{
  "n_head": 6,
  "head_dim": 64,
  "norm_place": "pre",
  "norm_eps": 1e-05,
  "positions": "rope",
  "rope_base": 10000.0,
  "bias": "none",
  "extras": ["capped logits"],
  "init_std_qkv": 0.0228,
  "init_std_up": 0.0228,
  "lr": 0.0117,
  "lr_head": 0.00487,
  "warmup_steps": 0,
  "final_lr_fraction": 0.0,
  "dataset": "wikipedia_en"
}
MLP neurons of a small language model. Each row is named by its layer, matrix (down: output weights) and neuron, and shows model dimensions 512-639. Each number is 128 + 32 x the weight over its row's rms, rounded and kept within 0 to 255. Numbers have three digits each.
After each neuron's rows, "raises" lists the tokens whose logits its output raises most directly, leaving later layers aside.

L6.down1095:140129149126185101128102060162111120088163166197161123140135081174117114076123169120189133122110150106142073108121100166165083121133132143122156091155124163173093092099093043134110080068169058119133169180119151147068104168092132121131136079083108096143151098177085200052116156138176118116178099077098063141129148167136162102123097130167141122142169124141046118047111193192145108147093
raises: "@", ">", "energy", "<", "umb"

L6.down1054:080068164105111139166164160111065131165183103092139131095157160174148066091090172132125164146105162130183103109201176178140170129158099124130122192108135119118178157156066154098090068101127108182128135131111150132097082146162138076113153180133072190167125171122079113129144082094134115113172132093158139123173181100167086140170135164116154069124085109089139125105163098135128093171150
raises: "ion of", "ion", "ion of the", "ivity", "ory"

L6.down2954:180087167152089129091154129115134156068120113124136142152139121154095056123087135125100119102108198126117095146109177136128098143179100114197136165125182153167114132138140139109158132170100110155172117159096136139112154075105124105178134122145157107184112121122117128138113138091127150089118144127194132128142123134109092126128180185114135105092090142120115121132096150133127140132112
raises: "ED", "OS", "ER", "oom", "RA"

L6.down2358:104070097118124141087189066125134102175179103153039156170070130102145100157158159134094076075135136088141078127103072113021086139141105195119152108121170123168111179097157226129073119141126083137145130160120112164095087165145127115074128159120095130099120035094077140117140184211142149127101122144133183115089147096099139145125140140165119136171068200152116083113108103106098144172141
raises: "ots", "ot", "ently", "ration", "ra"

L6.down2237:120136204136089172167111144162147123163168092195086096192143139145112155076135130064130081173175130118109102152137154123129154140127154164143119113091129122085106175207090132161122124145099146108133120138136158181091137169167134159133126124137134131070146128145149119126103090175109126046158150142137112095130105177159142148133098091110042183147120103106115078186164194074107097146081
raises: "cc", "ets", "ther", "aking", "ops"

L6.down1232:194142136146184120155132155138087139087147195200123149150055129159099155115116133068129154138119076128161098124162115128144109131065092143105125100126143121070118142100180056131078137169069205126103146134091148135038150130161193112136178170128079139092152103110120151122208132104157179095140114177132086120146084118170156148127167110141119159123068087147121149109090122114070129115187
raises: "aining", "ember", "ington", "emb", "ote"

L6.down2094:104125128114171136108130119161091192172121155164144058060171113107130069130066134151162129150075120052117120148110095177107108100161138092118109161058127163172086080123194181133196146159192170097141115124103180106119129102139183107091120160149115153143179150146113086078080084123104127097128135161162120085111179139104111076158123180201103125127125049189086110078134142083154105120142
raises: " early ", "ch", "ny", " late ", " early"

L6.down1695:097106204078159104119092109189070137100102133118153094093184119093184140089108131074167130172111141119078151129159145204099126161185146143133111169124111118098123107101131129093175128137077110188147158086159117131137087155095143130144167120123118144178126132135128119137149100089173128142146144112144096115104164100154107140179098102167145139120107129103099108159130171137175161126135
raises: "tt", "ct", "ft", "ver", "ff"

L6.down2952:165085161085107134138130123128102130169108129093168063120159081081156116157142119071148085110087128111175148116125156120192093145124168084139109190085159115119204202112204180131089094148145121111153107168152199094058109121141105118114102154093113105094077122081115235100091175110159099156150084141076130140143118079131146122133107148076084092155193195144075125131142154171136102113126
raises: "ship", "house", "boy", "room", "ace"

L6.down995:168114144161132173115176146143111145183074121177137124120146111096133162183131044132102143180121126124103165137195129139099150097112086144103085110118155129124200137149108182113154167103151090160085084145133148062135145164143107152105107116138137070098104090144130195163123186076071131128141131164124083088128158137105162132087102134138085117146148149145060153137132160144138116130101
raises: "port", "our", "ki", "oto", "ie"

L6.down2612:109119090143099167168165158119095187126097122139158115125143114132114041143130218148142114114158092105141169203119139110136176141094141140082163108097111124130137158085087088161124131091104154117143146080132108099120094131104070128077125122062160143150138137200193072142083110121122133088049155106070116107147101120135131143161127160109133154125203143147158101160089091084123114113144
raises: " were", " are", " was a", " is a", " were "

L6.down1110:114109129112132141092141119140100184130155134126146104157165088146121117137074106101110185142144092116128144103076142114178151172160152170114199000114156173132095118147115136144146189119137167151130007102125096166157145138117086118132086141167061147119057159116153150078193193131107099162068133114097096136057153120154110112138148135099115185149131138076100120066070141143092092096098
raises: "ted", "greg", "well", "hew", "ts."

L6.down1450:117096111077127113173122158116153087172137149102122110139147120137119102121163110146143131125118107132149124113113151183117086184138058120175039095113179111158162140146146174132182115100128136155180125130143171117118080171099110131121102178134115156149099133117104175126131142131108138141154108136140088150139125099126212104094127114090097113055118140133112106177207131115142086099124
raises: "ow", "atives", "idge", "ood", "gen"

L6.down1228:128136106086159134124145122146105134077133126135098180091202131124238155131119139071156118184125133087087146114122153075102099107062180114128112105126133126069103145150131130124149097115147093128154133160117096135146104152157168122104150169144154134129164134093072122120160122113193107144087133148148193181118111136167157089134104139112138152083134108115161148121100102129091151116160
raises: "é", "- • Total: ", "ently", "ard", "ez"

L6.down795:104190129120146150140090112152173168159146140123171055147046187148120070146153180117131172135156114171203166111150124105157113163115121131123112136088137127131157128103090094153061134152075149146084127140134110100147061111105155145151121150153099125104066070097125103158111103128066151168126143118128091168153181153164089138176111112162125111124181116120128117140110104146133111078119
raises: "iew", "ied", "iet", "um", "wick"

L6.down2025:139094104059154155154162174102088130096105112136108101124129144108112163135189189121176107114099177113135115106061138125145162122157119180092118130114155160145097183167171147191085172097185129118148101076106150102137149157108108168134039156174147102110086104110095119148138152159133159061125046132108103149154150115146090166076122070088112125155117109090085103126072126116091091119093
raises: "ian", "ians", "uke", "iana", "out"

L6.down2841:133145109167140134044139193133129110202101145107149177103196109164099115114107084132116162200137131101114162155152089143157138117152061106142151082124113107124066161115158107107152125222067100147158094130111229155130097166200144130134117111156118130168073149164151163116109101091144057111208094097076122168172111074132137164099196148122147148141126183120152182105130123105158178105147
raises: "ction", "ts", "ct", "ive", "ces"

L6.down222:100149148116093119078147058092153121186081134130118065146112130130086125127169160094160153146161153124154149102137108154121083117092088207113137093129162129173117125109110064159077125149101103116067128146128148125093165124174134132119144109132177151130155150099163117153147130120113111164205131163156145172148117138166145103095199109081173134125134120127087112123138199144125166090177
raises: "om", "umb", "ric", "ime", "ots"

L6.down345:157130140082143112080121180126121155142073168033101131133104073111070124136108108160142109107180097144085130097164155140188142150188132171178139126095120174125184141112151059166070123146169152119163131061154138151080094104119066149113170152138109156142162101107075121155126157166154137164129116099110083150173154119113126107145164170152185151159154110111131170122168134160123157114103
raises: "or of", "ions", "or,", "ive", "ors"

L6.down2242:138140166090142187075090134134143095163091100141111138076098138126123070135122161155165108186136119130146139142173152122078137143106141143080094171141061143157127065136152174085091137090103158114179075112122150155079066128124099114070091118148134071112161088110112145141160123132218137164063076200019159153177171133187180105147152154116101107137148147101173164102102084160139118075166
raises: "iff", "ional", "wood", "man", "id"

L6.down1628:082134097124204177138131076137187112150135163099134124126171093080162129123116139122185125114158136117141144096153090163140148106204046143121088170113100123201167118087109178149114120072093119151122124056178153112150102122111136121162182097162139127085106075140092139115151126078118092087091145106111182141153053105131141092155138174091074088182169122106114101150164117120091162149126
raises: " return", " ret", " leaving", " depart", " ent"